From a checkpoint of a small transformer trained on Wikipedia.
Size: 24 layers, width 192, 2 heads of 96, MLP 576 SwiGLU, vocabulary 1024, 11.9M parameters.
Training: 248M tokens, 3777 steps.
MLP neurons of a small language model. Each row is named by its layer, matrix (gate and up: input weights) and neuron, and shows model dimensions 32-95. Each number is 128 + 32 x the weight over its row's rms, rounded and kept within 0 to 255. A neuron's up and down rows have the sign that makes its largest values positive.
A block is one neuron, or neurons of one layer that tend to fire together. Before each block is what it responds to, as a language model described it from the Wikipedia text at the highest values.

Word-starts and year prefixes. Fires on opening word pieces that continue into longer words, like act in acting, active, actual, and be in being, plus year prefixes 19/18 and month names in dates.
L4.gate289 [105 192 135 153 153  66 113 134 163 162 112 118 178  98 157 129  94 151  61 156  55 166 168 117 165  96 151 156  89 178 142 133 105 120 109 109 143  44 121 100 131  69 158  73  44 134 144 152 154 117 203 140 141 136 117 122 138  69 137 160 118 190 123 123]
L4.up289 [172 122 110 182 119 119 155 152 166 122 112 129 170 110 125  70  80 123 132 117 180 120  85 174 137  82 147 114 193 110 122 119 128 135  67 164 122 212  83 142 144  94 165 124 150 155 133  92 115  70 121 115  90 163 111 119  77 103 115 141 146 108 171  99]

Token "to" and modals. The word "to" in any role (infinitive, preposition, start of together/today/too), plus modal word pieces like m-ay, would, can.
L20.gate228 [131 121  63 157 149 135  82 167 118 190 149 108  74 185 116 149 106 134 110 170 184 147 114  82 146  93 109  99 122 160 123  53 151 162 142 195 102  66 143 155 175 115 103 147 138 150 144 162 135  70 103 114 122 147 145 139 168 104 137 173 175 131  85  86]
L20.up228 [125 173 177 146 179  94 177  68 201 153 152  88 109 163 100 194 183 132 112 108 168 153 132 139  93 138  68 144 126  86 122 123 140 100 113 155 134 150 149 133 129 141 141  87 122 155  42 147  79 129 124 132 135 119 161 145 107 130 137  81 174 183  87 106]
L20.gate310 [113 125 141 158 164 131 107 156 201 144  99 181 127 116 109 150 119 158 147 157 124 154 121 136 139 101 147  77 140  86 114  96  86 120 162 188  83  90 134 163 124 105 142 167 111 121 117 130 127 110 102 145  94 159  64  54  95 169 153 188 110 127 172 124]
L20.up310 [130 178 118 160 127 149 152 169 155  85 125 194 134 143 145 140 114 128  92 151  75 135 123 142 136 102 100  86 135 131  81 125 179 161  94 157 114 145  98 171 134 161 134 127  67 168 147 163 147 125  67 152 106 113 156  76 129 117 104 155 141 208 108 124]
L20.gate439 [100 174  70  73 145  97 157  72 227  86 135 146 146  91 142 153 125 107  83  91  97 159 121 122 154  82 180 108 103 165 141 129 143 136 151 122  88 171 119 142  64  79 144 100 131 134 113 183 115  61 173 155 128 126 112  81  75 128 111 124 122  92  91 165]
L20.up439 [174 135 157 130 129 151 147 108 150 125 140 151 142 108 150 139 179 167  94 160 128 127  78 165 117 180  53 123 106 156  95  68 105 235 135 161 183 153 102 118 135 162 116 148 115 112 150 157 116 114  96  95 142  86 171  94 131 108 119 144  89 114 106 107]
L20.gate456 [146 144 170  67  71 127 103  90 178 129 140 136 122 111 147 114 128 146 152 108 108 157  71 162 163 142 135  74 160 158 190 152  98 102 109 113 114  85 201 134  96 121  94 177 110 136 142  97  79  97  80 150 159 143 114  90 175 122 122 158  88 161 155 121]
L20.up456 [104 118 168  95 138 119 140 185  89  69  86 155 165 140 147 134 135 156 140 137 104 166  79 165  66  84 149  90 114 102 147 144 151 132 116  87  91 118  84  82 204 114  84 157 119 116  98 106  72 121  66 101 159 147 141 101 116  80 187 115 103 109  67 128]

Year century prefix. Fires on the first two digits of four-digit years ("19", "18") after "In", commas or parentheses, e.g. In 1850, (1872); also "final", "championship".
L6.gate212 [172 169  78 137  99 112 126  72 115 143  68 143 161  95 173 124 102 103  86 128 149 181 150 122 102 184  58 107 106 109 138 153 131  87 128 188 128 107 143  95 182 110 158 143 112 151 170 158  66 107  86  91 105 150  94 103 107 120 119 133 145 147 112 132]
L6.up212 [118 116 153 172 150  90 140 139 129  95 100 138 200 165  83 117 115 123  91 122 118 150 131  77 180  91 154 103 132  94 162  60 176  82 167 168 126 113  86 146 153 149 136 137 102 130 141 127 109 122 166 156 175 125  62 140 118 183 102 101 124 159 158  96]
L6.gate274 [150 133 112 157  99 102 102 133 137 105 111  76 113 115 140 133 134 193  86 154 136 151 152 147 132 156  66 151  97 139  51 169 146 146 139 116 186 152 173 184 126 134 148 133 205 137 173 115 148 102 145 118  90 111  84 124 123 144 127 133 122 131 198 143]
L6.up274 [151 142 112 109 128 176  82 164  87 156 147 121  71 148 105  40 111 118 162 148  94 115  89 154 119 109 126  80 148  81 141 135  75 164 100 145  94 193 126 147 125 161 108 166  87 125 112 154 150 135 163 113 128 167 126 136 141 122 193 151  94 165 134 137]
L6.gate402 [123 120 141 137 189  82 123  57 122 112  81 134 144 110  76 179 159 107 122 132  97  87 115 120 154  70 204 135 125 147 182  96 155  61 108 149  70 147 150 130 165 114 142 114  89 130 199 189 149 175 150 152 137 118  49 111 122  93 137  91 106  80 118 147]
L6.up402 [186  94 119 128 175  77 124 122  91  92 112 137 207  94  73 163 109 133  96 107 101  63 126 113 141  82 150 147 145 124 152  54 179 115 102 128 123 140 114 114 166 125 151  76 147 140 157 173 138 157 152 174 161 106  92 129 137 125 174 160 147 165 108 163]
L6.gate568 [150 144 181 177 176  92 198 149 135  58 116 141 124  99 132 177  92  92 121  64  74 119 169  94 124 133 126 185 122 168 168  76 176  84 150 112 130 139 148 105 118 124 161 107 156 142 182 128 111 124 100  96 130 129 107  74 175 138 124 172  93  84  55 108]
L6.up568 [118 112 130 103 127 130 203 189 106  77 146 165 233 166 130 119 123 103  77 162 121 152 130 110 139 142 118 139 134 120 116  84 116 143 134 119 100  80  78  91  80 138 137 160  94 120 113 201  78 148 146 142 128 162 180 142  94 133  83 117  84 155 129 174]

Incomplete word-start fragments. Opening or middle pieces of words split across tokens, mainly ad- (advisor, administration), -em- (demographics, attempts), -ran- (arranged), -uring in During; occasionally or.
L4.gate164 [126 159 139 138 132 141 114 140 145 132 129 110 108 158 110 151 198 184  96 127 112  86 168 138  88 128  86 127 186 127 185 123  91 120 164 139  99 124  83 224 104 121  61 150  62 114 154  69 153  74 122 150 131 128 120 132 125 152 144 146 120 150 103 145]
L4.up164 [109 164 204 157 112 125  77 160 159 114  92 119 194 129 171 148 127 131 137 153 191  77 179  76 141  76 130 156 110 129 148 125 158 131 189 152  79 117 143  69 111 148 157 131  72 124 124  92 142  64  62 132 139 155 124  82 138 128 109 129 162 173  94 146]

Function word "to" mostly. Mostly the word "to" after verbs or prepositions (according to, prior to, lost to), also "ome" in home, "olog" in ideology, and blank lines after infobox lists.
L6.gate312 [126 133  99 100 112 142  75  82 153 158  72  91 114 174 129 147 134 146 131 217 150 188 149 132  69 129 114  90 119 198  91 173 128  67 185 109 113 195 183 157 130 150 138 144 138 114 155 141 124 138 165 172 114 172  74 133 154 133 134 137 119 149 206 144]
L6.up312 [121  90  83  98 133 132 133 154 127 161  82 159  37 149 133  80 119 148 131 130 111  99  70 190 104  83  95 106 166 189 110 141 136 118 114 120 145 157  65 151 153  98 101 136 148 145 134 132 150 145 101 143  81 155 137  89 111 139 122 110 125 140 149 128]
L6.gate451 [115 179 127 102  68 146 152  78 157 146 154 152 118 127 118  89 107 123  72 123 194 132 118 106 108 117 136 162 110 176 127 134 120 126  76 197 134 153 122 137 129 133  99 133 121 134 170  86  88 148 110 100  84 126 125 106 115 132  88 161 163 105 151 100]
L6.up451 [173 145 191 129 188 107 118 106 145 140 124  81 209  98 109 112  89 103 162 144  99  74 143 127 134 176 159 163 122 145 109 147 127  70 153 170 110 121 177  72 127  94 115  76 126 135 159 156 128 101 166 211 137  95 110 123 183 127 168 105  87 111 125  47]
L6.gate494 [133  96 147 150 153 120 137 120 131 137 153 132 131 174  73 112  97 129 120 143 106 138  96 121  83 158 219 118 100 107 116 125 150 165  21 149  87 154 114 151 181 156 106 122 140 150 148  99  79 162  95 167 153  49  92 142 129 103 171 148  81 115 138 127]
L6.up494 [143 127 174 152 124 151 154 160 173 177 129 147 122 166 111  91  40  92  89 160 170 110 101 136 128 164  82  93 139  95 164 113 141 130  99 145 179 135  99 168 188  91 108 149 124 154 147 126 128 117  68 108 102  74 171 106  99 123 134 120 105 182 168 128]
L6.gate575 [ 65 148 124  89 142 126 106 168 136 115  93 104 124  73 160 136 140 101 105 134 127 138 127 103 111 108  20 147 126 104 184 161 117 181 134  88 105 130 124 146 109 134 150 164 124  94 108 109 150  98 113 137  79 208 119 133 134 154 131 156  67 133 173 154]
L6.up575 [125  73 133 150 121 162  73 123 138 136  62  54 198  90 137 106 156 155 126 126 111 125 119  94 130 165  45 167 209  56 202 134 177 177 118 170 109 106 141 107 116  87 158 109 124 112  85 123  78  86 162 141  61 193 108  95 151 155 109 121  96 146 100 163]

Mid-word fragments. Middle pieces of words split into several tokens, such as Col-or-ado, Indep-end-ent and Ar-d-aric, plus "19" in years and decimal points.
L20.gate253 [166 152 143 116 102  74 109 138  99  82  77 113 116 144  81 125 123 128  73 112  82 117 109 144 166  48 129 120 144 139  88  77 111 158 205 125 112 110 141 132 127  37 116 102  69 115  94 123 129 111 102 143 155  95 103  64 118 120  89 159 130 128  99 133]
L20.up253 [144 113 107 136 110 128 118 193  97 205 150  99 130 142 116 152 126 112 131  84 138  89 141 164 175 113  67 121 117 163 123 141 162 128 120 124 120 170 166 134 173 113 115 133 126  99 122 127  67 196 117 125 177 165  83  67 176 129  93 173 122 144 166 113]
L20.gate359 [151 111 150 123 169 103 189  67 132 144 116 172 104 136 108  66 106 142 175 131 182 110 142 147  76  78 104 155 189 181 107 124 138 127 186 111 113 118 155 117 130 157  90 121 134 134  83 120 200  75 179 122 119  86 167  98 145  69 128 176 121 160 101 137]
L20.up359 [104 157  81 129 186 148 117 102 102 115 123 148  90 122 152  94 115 217 174  97  96  79 115 196 164 119 157  88  97 136 130 165 157 147  99  78 132 141 118 139 111 172 105 148 102 164  58  99 105 131 153 142 137 115 189 129 175 130 173  83 125 143 179 155]
L20.gate474 [156  88 127 133 114 151 106 128 147  93 117 104 195  98 100 135  73 108 118  75 118 108  46 126 120  90 163 105 135  89 126 142 118 134 185 103 150 171 139 116 172 153 116 136 103 147 148  79 164 110 119 133  79 124 133 111 181  64 116 155 130 148 127 158]
L20.up474 [151 150 136  88 141 105 155 129 124 146 152 175 110 104  99 166 104 124 171 127 101 128  79 152   8 124 141 139 119 145 121 131  88 120 147 146 192 188 162 135 101 151  99 152  68 110 124 134 151 152 148 134 121  90  90 161 147 112 102 143 109 119 142 156]
L20.gate564 [173  96 107 110 119 153 126 147 179  96 107 113 138 138 151 132 139  61 169  73 128 141  73 120  77 151 151 113 165  91 102 130 163 141 146 105 121 107 121 129 166  31 185 146 119 122 172 144 101 123 120 156 135 141 135  95 110 124 104 113 167 148 138 196]
L20.up564 [206 177 147 159 198 180 107 117 185 111  88 131 114 154 122 116 165 130 137 126 104 152 170 155  82 126 151 151  83 126 133 146 106 144  84 134 110 126 123 123 109  79  83 122 101 125 110  67 104 120 122 171 100 146 114 165 131 111 118 103 111 155 115 110]